config = dict(
    norm='layernorm',
    optimizer='adam_variant',
    warmup_steps=448,
    decay_fraction=1.0,
    final_lr_fraction=0.0,
    doc_mask=True,
)
MLP neurons of a small language model. Each row is named by its layer, matrix (up: input weights) and neuron, and shows model dimensions 656-719. Each number is 50 + 15 x the weight over its row's rms, rounded and kept within 0 to 99.
A block is one neuron, or neurons of one layer that tend to fire together. Before each block is what it responds to, as a language model described it from the Wikipedia text at the highest values.

Responds to: The first token of a person's given name, often split pieces like An, L, K, mostly after table pipes in results, cast or election rows, sometimes in prose (married Louise).
L4.up138:39 64 63 32 38 54 51 32 41 53 46 00 61 81 40 64 58 58 35 27 48 56 50 66 43 42 48 77 53 50 32 42 63 46 50 11 50 38 52 67 42 41 57 43 52 40 46 54 20 50 65 29 69 37 49 28 59 52 43 35 17 64 52 52
L4.up682:57 51 43 52 63 27 39 61 45 52 55 44 54 48 49 58 88 44 55 52 50 49 47 53 22 19 57 52 49 51 42 59 54 72 47 42 40 31 24 54 48 46 60 54 70 45 55 26 87 33 51 64 45 60 62 41 63 55 36 55 37 57 42 61
L4.up881:68 45 34 45 27 34 64 52 27 42 48 58 69 63 20 40 62 55 32 36 72 60 24 49 35 42 66 50 90 53 55 58 49 46 48 46 56 22 30 51 32 53 57 55 55 51 70 41 53 59 41 48 40 36 65 57 57 47 55 69 50 26 58 82
L4.up1072:56 39 41 46 44 41 50 42 35 53 43 39 55 64 42 50 54 29 55 49 39 39 63 64 44 38 74 64 39 69 68 54 33 76 35 46 21 50 62 41 40 36 49 60 64 75 59 75 60 31 56 53 41 64 45 26 60 51 63 26 40 46 57 41
L4.up1398:56 13 44 63 96 51 43 24 61 99 49 37 51 48 58 66 51 58 49 55 42 68 32 43 35 38 79 54 35 79 44 58 81 37 48 70 71 33 60 49 27 58 41 51 75 50 48 61 51 41 45 35 75 30 56 46 54 44 36 26 95 55 65 68
L4.up1415:48 19 57 49 82 43 59 54 45 66 36 44 60 29 48 50 27 58 52 61 38 74 50 68 40 56 28 48 31 58 45 36 68 35 45 49 60 67 40 45 31 52 75 66 57 68 59 55 36 47 45 57 60 42 57 51 41 51 31 55 51 38 40 53
L4.up2258:60 28 48 54 81 54 81 66 55 73 33 52 92 65 54 18 53 59 48 57 62 45 48 67 25 33 50 30 21 44 36 43 49 55 60 49 47 42 47 61 68 45 47 39 69 50 64 36 57 34 41 54 51 43 55 46 53 56 59 63 56 53 57 27
L4.up3039:66 62 53 26 48 55 50 29 48 44 52 29 35 65 58 11 48 44 60 69 61 49 47 66 21 38 69 56 36 45 63 23 43 60 54 43 76 39 42 40 65 21 43 70 70 48 80 70 61 49 73 55 34 42 50 35 44 44 50 72 57 49 69 28

Responds to: Nouns and adjectives naming parts, shapes, colors or surfaces in physical descriptions of buildings, birds, heraldry and objects, such as crown, relief, column, curved.
L2.up189:53 29 41 73 47 34 50 73 30 62 52 21 27 54 69 62 45 44 57 52 34 28 34 60 53 50 33 44 41 89 64 53 65 69 42 63 39 42 56 74 61 42 43 38 40 40 50 54 59 48 38 44 63 63 52 11 55 38 55 44 55 19 46 46
L2.up443:47 48 63 95 50 52 37 50 42 80 42 58 84 49 51 76 62 39 49 44 37 37 88 48 59 43 51 49 31 73 50 44 43 67 74 75 50 32 62 31 52 84 43 50 24 91 78 58 34 43 60 70 36 29 59 40 74 63 36 40 55 43 42 80
L2.up813:51 78 64 69 44 52 37 53 54 62 63 39 48 42 42 20 74 71 44 31 40 33 48 48 68 46 51 37 68 61 62 53 14 80 20 74 41 45 28 48 65 45 40 61 40 49 78 59 71 31 58 39 41 59 59 52 60 72 59 59 49 31 27 55
L2.up1028:65 60 55 58 38 41 50 47 61 48 68 58 34 54 55 35 62 44 51 43 25 47 61 44 64 35 39 49 55 67 43 41 37 61 07 50 28 53 52 21 61 59 50 61 27 59 69 36 71 43 36 45 56 27 65 45 47 38 53 45 82 22 63 68
L2.up1638:57 63 67 70 50 40 34 72 47 37 75 41 55 60 86 66 74 53 46 46 52 13 46 39 45 52 64 59 52 54 46 42 40 60 60 57 51 41 25 49 47 43 54 63 47 39 69 76 56 70 39 41 45 50 38 61 53 39 45 61 55 51 61 60
L2.up2619:32 63 77 52 59 42 31 61 30 68 37 55 40 68 66 51 79 46 51 15 59 58 44 42 41 32 57 47 66 99 27 38 29 65 46 56 61 23 57 48 69 62 59 58 34 34 40 60 54 37 49 58 42 10 57 61 49 48 64 58 67 29 39 66
L2.up2789:47 46 65 59 52 59 62 58 34 63 65 40 00 84 38 60 43 56 48 44 63 34 46 55 44 31 49 53 41 77 56 36 45 61 47 43 49 44 49 35 70 46 57 71 47 48 53 62 67 35 53 31 56 24 56 45 45 42 43 40 55 53 54 59
L2.up2885:56 28 50 54 58 45 67 62 41 41 46 34 69 45 63 72 63 48 59 54 50 15 54 57 60 45 67 83 40 45 44 22 50 64 37 53 23 61 66 47 78 29 45 56 45 65 62 29 45 47 39 38 33 39 54 45 41 29 59 44 70 49 68 51

Responds to: Start of a descriptive attribute or component phrase in technical or physical descriptions, e.g. five-speed, 3000 hp, with a new, had a.
L4.up18:53 45 37 34 38 61 56 59 73 52 60 63 35 24 68 53 35 33 75 74 67 58 72 62 59 39 46 71 59 67 73 55 60 68 39 37 49 52 82 16 74 35 57 80 56 80 56 50 87 39 33 69 59 48 67 34 48 28 54 44 48 44 63 81
L4.up293:52 29 71 64 44 63 52 38 37 63 96 53 31 41 79 57 31 40 63 36 80 48 48 36 65 62 45 66 34 58 67 36 28 63 60 54 47 56 46 21 44 46 46 66 22 42 71 49 31 59 53 58 37 48 55 27 63 62 54 60 40 64 01 72
L4.up644:69 56 62 15 36 51 41 46 54 57 33 45 23 54 47 51 26 27 43 34 53 55 59 74 56 38 54 30 46 73 43 30 54 62 57 44 48 32 43 20 54 44 41 53 43 54 75 25 48 23 52 50 63 34 59 63 57 40 54 64 72 47 64 73
L4.up1038:73 44 49 17 47 50 42 66 41 66 58 42 34 54 58 62 57 43 38 37 38 48 45 67 52 51 45 44 38 41 74 45 75 57 73 30 50 34 68 34 74 61 70 72 79 72 48 62 34 58 58 34 30 37 34 59 56 70 58 54 45 64 49 45
L4.up1438:67 41 74 51 44 68 40 82 53 59 33 42 39 64 61 87 58 52 64 36 44 31 63 69 44 32 51 54 70 67 46 24 47 40 59 38 48 19 28 05 56 48 44 53 63 82 82 56 54 53 55 45 75 63 65 47 63 63 52 44 45 61 39 57
L4.up1450:61 62 57 23 48 37 40 64 55 61 38 44 40 63 31 53 61 34 56 39 39 52 76 33 45 36 66 74 28 80 51 38 49 53 35 56 45 13 25 51 67 63 51 73 58 70 78 17 32 32 48 73 70 42 66 63 47 58 62 63 65 50 37 59
L4.up1766:72 54 54 48 83 67 43 61 35 51 66 65 39 55 69 42 59 50 77 68 79 38 31 68 61 58 52 35 54 55 54 42 49 43 64 58 77 16 48 51 43 40 58 63 38 48 64 50 67 57 71 73 46 68 53 51 40 82 29 24 35 25 51 38
L4.up1892:66 40 58 43 46 65 57 63 50 67 25 46 30 28 41 24 49 45 46 11 54 37 56 73 65 63 11 35 51 80 50 30 36 60 27 30 41 55 66 43 43 55 51 64 31 55 91 37 63 43 37 43 57 50 77 54 59 54 66 68 48 38 50 51

Responds to: Mid-word pieces and function words inside non-English names, titles and terms (Polish, Romanian, Croatian, French, German), e.g. de, ti, chaft.
L2.up182:52 50 50 49 43 41 55 40 65 54 42 54 62 46 48 78 62 34 53 31 48 39 54 29 54 47 57 61 51 72 48 47 52 68 67 54 36 64 45 33 58 39 54 46 43 61 44 19 55 56 47 61 53 48 47 16 40 42 19 43 71 47 40 99
L2.up283:77 43 40 58 48 18 87 33 49 61 47 53 63 20 61 76 57 53 32 16 36 50 22 70 47 48 35 35 39 67 60 72 44 63 51 49 36 25 37 62 54 49 57 75 28 71 54 57 64 32 38 56 60 59 65 49 52 35 55 50 54 47 58 49
L2.up644:39 66 68 23 56 31 62 53 56 43 42 47 60 23 44 56 63 45 66 49 46 55 58 52 41 34 48 07 14 57 41 34 34 55 35 32 37 46 91 64 77 40 36 91 58 77 45 45 72 39 60 81 77 63 48 68 47 26 57 67 58 40 28 87
L2.up1066:43 17 33 64 43 27 63 58 51 48 42 30 57 61 34 53 52 42 61 43 30 46 31 31 55 65 42 39 24 62 48 61 70 40 28 50 54 36 62 52 52 53 33 18 36 39 47 22 55 63 34 49 41 51 48 68 41 41 59 26 53 41 31 52
L2.up1504:53 46 45 68 68 29 45 68 80 47 48 31 67 63 11 53 53 47 53 48 41 53 44 29 40 36 61 44 33 70 26 26 65 68 60 58 39 42 45 49 09 31 63 17 67 53 67 25 63 38 20 54 69 66 49 41 19 78 63 53 36 50 49 70
L2.up1802:69 54 49 53 61 30 86 50 38 28 68 36 56 34 41 41 54 70 45 58 46 43 67 45 22 50 38 62 50 42 70 20 29 51 34 67 26 42 54 48 63 42 61 76 36 53 55 71 49 43 45 76 52 48 43 40 75 50 39 74 68 31 51 55
L2.up2101:60 49 43 72 35 37 54 48 47 57 68 47 87 41 59 66 55 27 46 53 72 55 57 41 34 46 55 69 34 61 62 61 34 48 55 67 62 43 83 58 52 71 60 48 57 54 52 26 51 22 55 99 44 55 44 58 34 14 35 94 60 60 32 41
L2.up2169:64 62 43 43 39 41 61 88 42 69 58 42 49 59 59 42 33 61 57 46 30 44 31 37 45 40 34 33 35 66 35 69 49 45 33 60 60 60 73 44 45 61 56 67 55 58 66 53 58 30 42 86 62 66 52 59 51 32 37 19 61 41 56 51

Responds to: Tokens that continue a model code, specification or table row after a number or letter, such as the C of C-C, V of V6, and | between table cells.
L3.up1073:39 25 28 13 25 48 30 60 48 63 46 54 52 48 54 52 68 37 61 52 53 48 39 79 62 28 31 16 72 61 35 41 78 44 51 17 64 48 60 32 56 39 51 72 39 42 42 29 60 47 67 45 54 46 83 28 63 67 61 68 81 38 49 58

Responds to: Sports words in match reports, box scores and tables, such as runs, goal, rushing, substitute, half-volley, plus blank separators between scorer or team lines.
L3.up1589:58 59 62 39 36 52 59 25 36 45 46 45 35 71 82 56 52 40 50 74 38 53 29 31 54 43 63 46 42 10 41 57 44 37 30 37 23 34 33 27 70 62 55 44 62 56 52 51 72 41 32 55 56 41 61 69 55 51 36 68 43 13 36 37

Responds to: Last token of a short label at line start in Wikipedia headings, list items and table rows, just before a newline, colon or ===, e.g. Electoral system, Leederville, District 9.
L4.up247:49 69 64 58 61 49 37 62 50 03 51 22 40 48 40 39 42 56 18 40 34 26 34 44 51 25 78 32 56 57 66 32 55 48 44 45 42 49 66 28 64 31 57 52 36 70 46 51 61 54 45 55 51 38 58 64 63 60 81 56 65 46 43 69
L4.up574:61 27 64 55 60 44 34 87 44 55 64 57 43 61 46 85 59 33 61 35 45 55 43 55 29 43 65 53 66 47 55 85 61 29 54 66 68 44 52 44 52 18 51 79 50 35 37 29 57 53 67 70 42 30 72 65 50 50 61 55 76 48 42 54
L4.up1507:84 40 71 47 25 32 41 61 53 40 37 51 33 38 56 53 43 46 57 59 40 53 51 48 48 53 27 43 37 49 91 34 35 78 15 28 67 27 40 25 74 41 54 70 47 29 63 41 63 20 40 45 25 50 36 52 64 69 67 70 57 51 37 40
L4.up1676:64 49 75 57 42 49 47 83 42 22 65 65 56 40 63 69 49 29 14 35 36 24 39 50 51 48 68 60 61 50 56 61 56 24 57 58 72 58 26 26 64 20 60 36 44 75 51 44 30 64 77 58 57 63 68 64 79 40 56 68 72 50 55 57
L4.up2127:59 41 71 71 50 66 41 20 47 53 44 18 78 46 51 52 47 41 40 40 30 36 55 45 67 17 23 61 52 57 33 41 92 24 35 40 74 49 87 36 45 61 18 49 42 74 44 42 70 59 15 32 61 49 35 46 72 72 59 48 43 38 61 36
L4.up2325:40 66 57 87 34 48 68 33 44 54 52 44 89 46 52 55 55 48 35 75 68 11 65 56 33 25 61 35 53 60 62 62 59 09 92 52 51 45 49 42 46 45 59 35 41 53 55 37 43 43 70 47 19 26 94 68 44 48 54 63 46 40 51 58
L4.up2658:38 74 48 70 50 45 64 32 33 28 69 46 95 14 33 40 67 58 21 29 40 29 51 51 36 41 50 34 56 75 66 58 43 46 59 76 71 42 63 57 49 60 25 53 54 38 65 00 46 34 32 53 31 30 71 53 65 35 85 39 64 58 35 84
L4.up2883:71 43 73 68 15 34 68 21 53 47 46 38 47 40 49 50 37 29 45 54 51 47 52 44 52 44 38 54 37 52 51 60 48 31 73 45 37 54 36 38 65 42 40 44 53 50 52 34 48 36 77 43 37 28 66 39 75 58 63 59 56 32 75 21

Responds to: Given-name tokens or their word pieces in full person names, after role words or in table cells, e.g. Rachel (Innis), Aub-rey, N-adia.
L3.up2821:63 58 50 37 63 36 56 47 25 57 44 35 60 38 53 17 83 69 55 84 54 67 52 61 14 20 68 41 42 46 58 46 47 79 41 43 62 31 33 25 64 52 73 62 30 44 74 58 75 23 59 82 59 43 52 39 65 59 46 75 85 52 68 54

Responds to: The final word or word-piece that completes a name, title or section heading, often just before a line break or "==", e.g. Stars, round, Games, Records.
L3.up1112:69 29 31 36 59 33 42 59 62 35 24 27 60 33 28 37 63 56 41 38 53 22 35 37 48 39 44 26 58 39 75 27 33 36 70 22 59 36 49 24 27 31 58 64 48 65 78 57 32 60 49 64 62 57 52 36 75 32 67 56 58 34 52 48

Responds to: Digits and en dashes in match scores and results in sports prose and tables, such as 0–1, 94–89, W 32–0, and the words right after a score.
L2.up27:49 66 61 31 44 43 76 42 36 41 33 51 40 54 51 47 27 44 31 33 46 67 47 54 23 51 48 55 59 71 48 49 82 25 61 58 63 38 51 33 61 56 32 42 65 62 49 33 40 25 44 32 34 55 76 54 51 36 71 55 72 36 55 36
L2.up244:52 68 69 20 65 33 47 21 52 58 47 50 67 61 69 59 62 92 57 59 12 47 45 50 63 36 56 41 38 52 75 55 44 37 71 14 47 50 33 56 89 40 46 46 66 49 56 53 77 34 42 49 43 72 44 47 82 86 57 56 58 48 53 60
L2.up805:64 65 42 19 57 25 37 37 49 43 54 42 78 57 61 42 59 54 38 61 18 28 28 58 35 36 21 50 33 64 32 68 46 38 63 52 42 23 61 56 72 56 54 39 28 60 41 45 53 45 39 68 51 66 60 47 58 59 90 48 59 50 34 44
L2.up986:52 69 63 47 53 47 53 26 69 49 57 48 63 72 68 49 78 63 45 21 50 47 32 88 47 60 69 49 66 46 77 27 41 35 52 34 60 53 45 66 45 81 56 36 51 35 38 40 74 38 42 53 61 68 68 51 57 57 78 54 64 45 21 36
L2.up1198:37 75 49 46 53 48 48 38 57 50 53 33 76 50 38 48 21 59 63 58 46 52 50 30 37 43 22 42 38 54 48 75 52 37 44 24 38 44 40 52 63 47 51 53 42 49 54 55 49 35 65 41 51 13 56 51 92 68 42 22 62 50 55 40
L2.up1459:54 58 38 46 55 42 67 34 22 56 44 47 56 56 43 48 41 51 62 83 57 30 24 56 61 36 42 61 52 58 39 71 39 57 48 37 51 43 43 58 46 58 43 71 44 49 56 50 49 65 55 72 60 28 46 50 55 63 58 48 65 43 61 47
L2.up1485:56 64 63 52 66 57 71 57 45 78 41 58 36 61 55 57 58 77 42 44 48 30 29 45 43 26 78 58 27 70 61 65 84 74 62 52 60 33 17 50 51 42 58 38 52 43 82 47 08 49 36 52 50 60 71 60 59 73 56 46 52 33 13 74
L2.up2164:50 58 79 19 43 47 42 27 57 67 48 42 68 45 64 49 66 80 57 55 38 50 46 37 14 31 47 49 50 41 60 58 48 47 69 34 62 34 62 64 75 33 56 44 67 67 73 47 40 34 50 37 28 52 57 56 59 69 59 48 70 44 20 55

Responds to: First token of a person's surname right after a given name or middle initial, mostly in lists and tables, e.g. Michael Lewis, Thomas J. Lane, Joe Biden.
L2.up948:53 48 54 51 13 41 55 50 40 43 72 36 72 80 45 54 57 47 34 53 50 22 49 58 38 57 46 54 53 79 67 33 31 50 49 75 58 45 72 52 49 62 60 56 46 81 78 43 47 35 72 67 38 53 46 66 62 48 35 47 30 28 41 50
L2.up984:56 67 66 40 60 17 45 36 47 41 52 52 51 42 49 71 65 54 56 48 42 36 60 55 23 52 47 37 64 15 89 34 56 39 58 68 90 35 50 30 56 47 63 66 35 70 70 55 90 47 45 62 32 32 51 44 28 74 75 51 49 26 38 55
L2.up1007:58 36 41 43 39 34 49 60 30 48 72 37 52 35 34 39 71 46 48 26 55 38 43 31 36 60 30 40 34 55 67 40 32 33 51 49 32 40 59 45 45 48 79 67 45 76 94 64 49 47 67 51 28 14 61 36 50 32 62 47 61 39 60 45
L2.up1186:52 52 53 29 30 32 24 60 24 42 51 17 34 43 54 66 68 47 61 38 53 53 36 58 46 55 75 49 41 50 54 40 57 44 79 60 45 47 62 61 74 44 63 52 37 53 31 79 45 35 55 76 42 40 35 39 47 42 70 79 49 17 47 40
L2.up1314:56 42 39 28 49 49 04 45 33 30 84 23 46 33 62 44 58 66 35 61 52 56 41 59 50 63 60 60 17 26 42 66 70 33 45 59 45 52 47 62 49 42 63 69 75 60 46 36 56 27 54 45 65 23 55 48 62 32 40 49 49 25 27 31
L2.up1656:62 53 56 31 32 29 49 49 42 43 81 44 13 38 52 65 48 48 46 37 38 47 45 59 38 47 60 53 49 56 37 65 41 43 46 58 22 56 66 47 38 56 55 74 55 53 77 74 58 41 54 45 43 54 45 31 64 42 57 60 46 60 23 45
L2.up1972:77 47 39 30 32 42 62 67 27 43 62 28 24 43 30 54 60 49 44 58 49 46 46 58 44 76 73 35 80 43 55 53 32 67 54 72 56 50 69 60 51 37 57 66 45 72 42 65 54 26 34 63 42 54 44 46 74 26 39 57 29 50 60 47
L2.up2620:60 47 61 29 18 42 46 40 33 59 51 45 25 24 36 43 62 54 61 55 63 41 52 41 51 70 71 41 50 63 52 67 68 54 52 51 44 45 39 53 53 58 36 55 27 32 14 48 44 52 64 69 50 50 53 47 37 62 47 62 71 63 46 56

Responds to: Score digits and the table separators or dashes around them in sports results, such as 2–0 and Home | 2–0, plus words narrating game outcomes.
L4.up710:45 53 91 37 46 54 53 19 35 38 59 36 58 52 69 49 51 25 67 68 39 42 45 58 56 41 52 30 38 68 55 49 28 48 63 29 44 30 47 49 53 62 68 28 74 52 59 43 81 11 30 63 60 60 77 49 69 38 50 65 88 49 60 67
L4.up766:48 58 81 61 41 44 41 38 44 57 42 52 62 73 52 42 81 52 45 49 46 56 28 51 42 36 45 28 49 57 65 76 35 22 69 43 71 35 56 55 91 46 48 45 72 36 46 38 60 45 52 59 57 23 71 51 75 58 76 66 67 24 39 46
L4.up847:77 63 89 27 74 49 38 33 50 50 29 36 18 60 68 59 50 40 04 49 41 41 43 81 52 46 36 63 45 54 26 46 74 07 54 57 24 34 61 30 59 46 51 43 66 29 31 42 35 43 36 40 52 27 66 39 49 50 81 66 51 40 27 40
L4.up1653:47 60 50 47 34 48 63 40 14 42 87 43 29 67 66 56 58 60 85 61 28 42 48 38 63 45 49 39 27 64 55 27 44 51 61 24 49 39 64 53 53 64 74 37 77 49 49 41 39 25 53 44 48 41 52 40 56 33 44 73 47 47 55 50
L4.up1831:79 43 36 59 54 71 31 38 14 67 65 35 45 73 56 60 45 54 56 63 38 38 53 87 43 50 47 47 62 76 78 41 40 27 58 40 31 40 57 53 80 99 99 51 41 18 55 42 68 31 50 70 69 62 45 43 41 48 78 73 47 43 32 29
L4.up2507:72 44 51 26 41 54 37 41 19 52 33 55 62 63 41 63 55 49 32 82 26 53 60 38 63 40 21 69 45 34 36 68 63 54 32 45 42 47 65 47 31 33 76 41 70 14 49 73 25 53 59 60 60 24 85 53 93 24 49 52 22 55 46 51
L4.up2954:45 57 94 57 54 75 53 29 16 96 57 47 58 66 46 42 29 45 49 64 59 37 33 42 63 31 33 56 40 43 75 45 33 46 75 49 43 62 49 63 72 39 55 50 40 22 55 54 48 50 52 57 35 59 60 40 59 64 27 73 34 33 57 39
L4.up2978:40 26 99 35 74 40 52 25 23 68 62 40 60 78 46 49 38 77 57 58 53 45 33 17 43 36 62 52 46 54 56 73 52 36 73 43 35 30 40 58 75 82 79 55 67 69 35 48 33 40 46 38 60 28 68 30 71 53 68 28 68 23 55 48

Responds to: The first token or word piece of a person's first name, often after a table pipe, comma, colon or title, e.g. J in Jörg, Paul, Helen.
L3.up2873:42 45 72 30 63 48 56 64 27 75 40 38 63 55 35 21 62 61 56 65 67 50 51 86 43 44 57 21 48 46 59 63 55 63 36 24 62 35 55 51 67 45 39 43 54 20 58 42 73 35 69 52 45 51 64 32 40 75 78 57 69 47 67 59

Responds to: Word pieces inside Wikipedia section headings between == or === markers, e.g. Purpose, Field Hockey, Society and culture; also short heading-like table labels.
L2.up1015:47 28 39 44 34 51 43 64 33 52 48 41 82 59 45 64 66 49 45 29 42 37 69 75 63 59 39 24 31 29 56 88 45 54 71 41 47 44 67 57 56 57 58 56 51 35 83 35 49 45 55 57 56 72 61 37 18 46 38 50 59 61 24 55
L2.up1301:58 29 34 69 57 57 70 57 25 67 58 36 54 27 72 60 16 81 53 23 35 43 50 45 52 16 41 44 55 54 59 67 45 35 62 65 73 67 70 38 69 45 66 57 38 40 61 28 68 32 05 32 46 49 77 14 37 48 49 72 57 65 62 55
L2.up1315:52 78 40 38 55 59 27 73 41 18 59 46 58 27 42 34 57 72 79 69 43 46 34 32 34 40 54 58 70 82 52 35 48 40 50 32 86 63 64 46 46 52 60 10 51 53 66 44 80 32 30 75 46 45 70 26 56 19 40 69 35 35 56 43
L2.up1565:60 50 51 61 42 50 47 17 41 26 63 39 40 66 34 58 51 58 68 10 44 44 72 63 44 19 46 51 64 48 51 44 68 54 69 59 59 48 55 49 36 75 39 53 43 44 60 34 63 39 41 23 46 50 34 44 30 47 38 50 52 32 63 35
L2.up1641:42 60 55 41 34 30 50 51 41 30 59 59 93 49 36 59 48 60 65 24 37 45 61 49 68 28 38 27 72 43 45 43 71 43 66 27 25 61 70 52 49 55 52 79 40 51 87 60 65 54 22 54 65 48 42 35 49 43 44 70 60 67 44 65
L2.up1806:69 29 50 69 53 43 78 68 37 42 50 52 53 54 33 52 68 62 60 40 51 55 58 54 32 32 57 25 47 30 40 48 59 40 56 56 76 46 83 58 46 49 48 21 44 48 60 44 62 58 20 32 58 47 75 45 41 46 28 81 32 61 66 48
L2.up2512:25 53 33 88 75 32 51 25 35 51 51 51 53 43 48 38 52 93 68 35 54 41 58 51 44 15 67 64 28 48 49 65 59 54 49 57 33 53 39 36 92 63 56 45 13 06 56 44 46 55 25 32 24 40 52 34 55 50 51 39 46 73 25 60
L2.up2912:37 44 41 57 51 42 78 84 36 62 84 71 78 41 65 24 61 65 59 31 36 61 58 35 38 22 71 28 31 68 60 40 68 37 54 57 47 49 47 58 61 55 52 76 31 52 54 63 41 63 38 16 27 52 37 34 65 44 84 43 33 62 39 48

Responds to: The token right before a person's surname: first names or their pieces in lists and tables (Julius, Jürgen, Ivan), or role nouns (singer, Chancellor, filmmaker).
L4.up100:80 52 68 06 68 54 50 29 71 48 19 21 51 48 47 58 62 39 68 51 60 33 80 49 42 25 54 36 38 33 38 41 36 57 43 32 45 67 85 49 48 28 37 47 61 44 59 64 71 04 33 65 73 54 46 51 39 34 47 54 65 58 75 73
L4.up826:72 91 51 52 43 32 50 36 18 29 54 34 60 45 22 40 58 48 62 70 28 46 53 36 33 49 32 40 45 60 34 58 48 38 50 21 44 35 71 36 54 39 48 68 67 67 39 68 62 42 45 49 52 41 64 45 49 58 70 52 64 20 43 61
L4.up1237:31 50 32 44 61 35 41 39 52 49 39 47 77 45 44 46 45 30 43 67 39 50 60 50 64 40 72 42 22 32 32 51 67 93 60 47 26 42 54 38 36 46 31 59 91 55 41 15 39 18 49 44 73 49 48 46 57 24 44 61 58 41 51 49
L4.up1567:37 63 62 52 72 38 64 31 49 27 16 50 58 37 23 32 73 53 38 47 43 58 80 52 51 23 74 39 21 54 28 44 78 20 40 35 66 59 47 48 52 35 22 37 49 45 27 44 49 27 26 33 64 26 70 67 48 50 44 39 44 23 55 77
L4.up1936:42 31 44 51 56 56 48 40 50 56 32 40 65 31 49 35 60 79 73 55 51 41 63 77 48 47 52 76 52 37 50 54 27 49 73 33 48 53 55 25 40 36 58 77 71 46 57 34 51 46 55 52 63 66 47 41 45 55 25 61 61 32 60 57
L4.up2169:38 41 56 47 51 39 45 54 30 57 39 44 53 38 48 35 51 45 75 54 59 62 43 27 34 31 40 67 41 47 46 26 51 45 32 62 49 78 31 58 41 56 84 54 57 63 69 51 83 34 33 69 72 51 43 27 59 48 29 61 55 62 59 55
L4.up2237:53 66 31 34 47 60 42 52 59 64 68 38 24 68 30 56 53 51 31 40 50 35 90 66 51 36 41 50 66 72 42 61 24 39 55 33 43 45 44 55 72 33 34 39 64 81 45 38 22 41 68 27 51 40 48 36 62 34 63 54 81 40 35 61
L4.up3023:52 56 55 39 32 42 53 57 58 70 08 52 63 37 50 46 43 38 40 62 68 52 26 42 18 46 72 52 57 65 51 49 49 38 06 28 58 39 42 29 43 45 39 66 48 62 69 40 75 42 59 52 45 57 66 66 59 41 45 51 43 64 56 63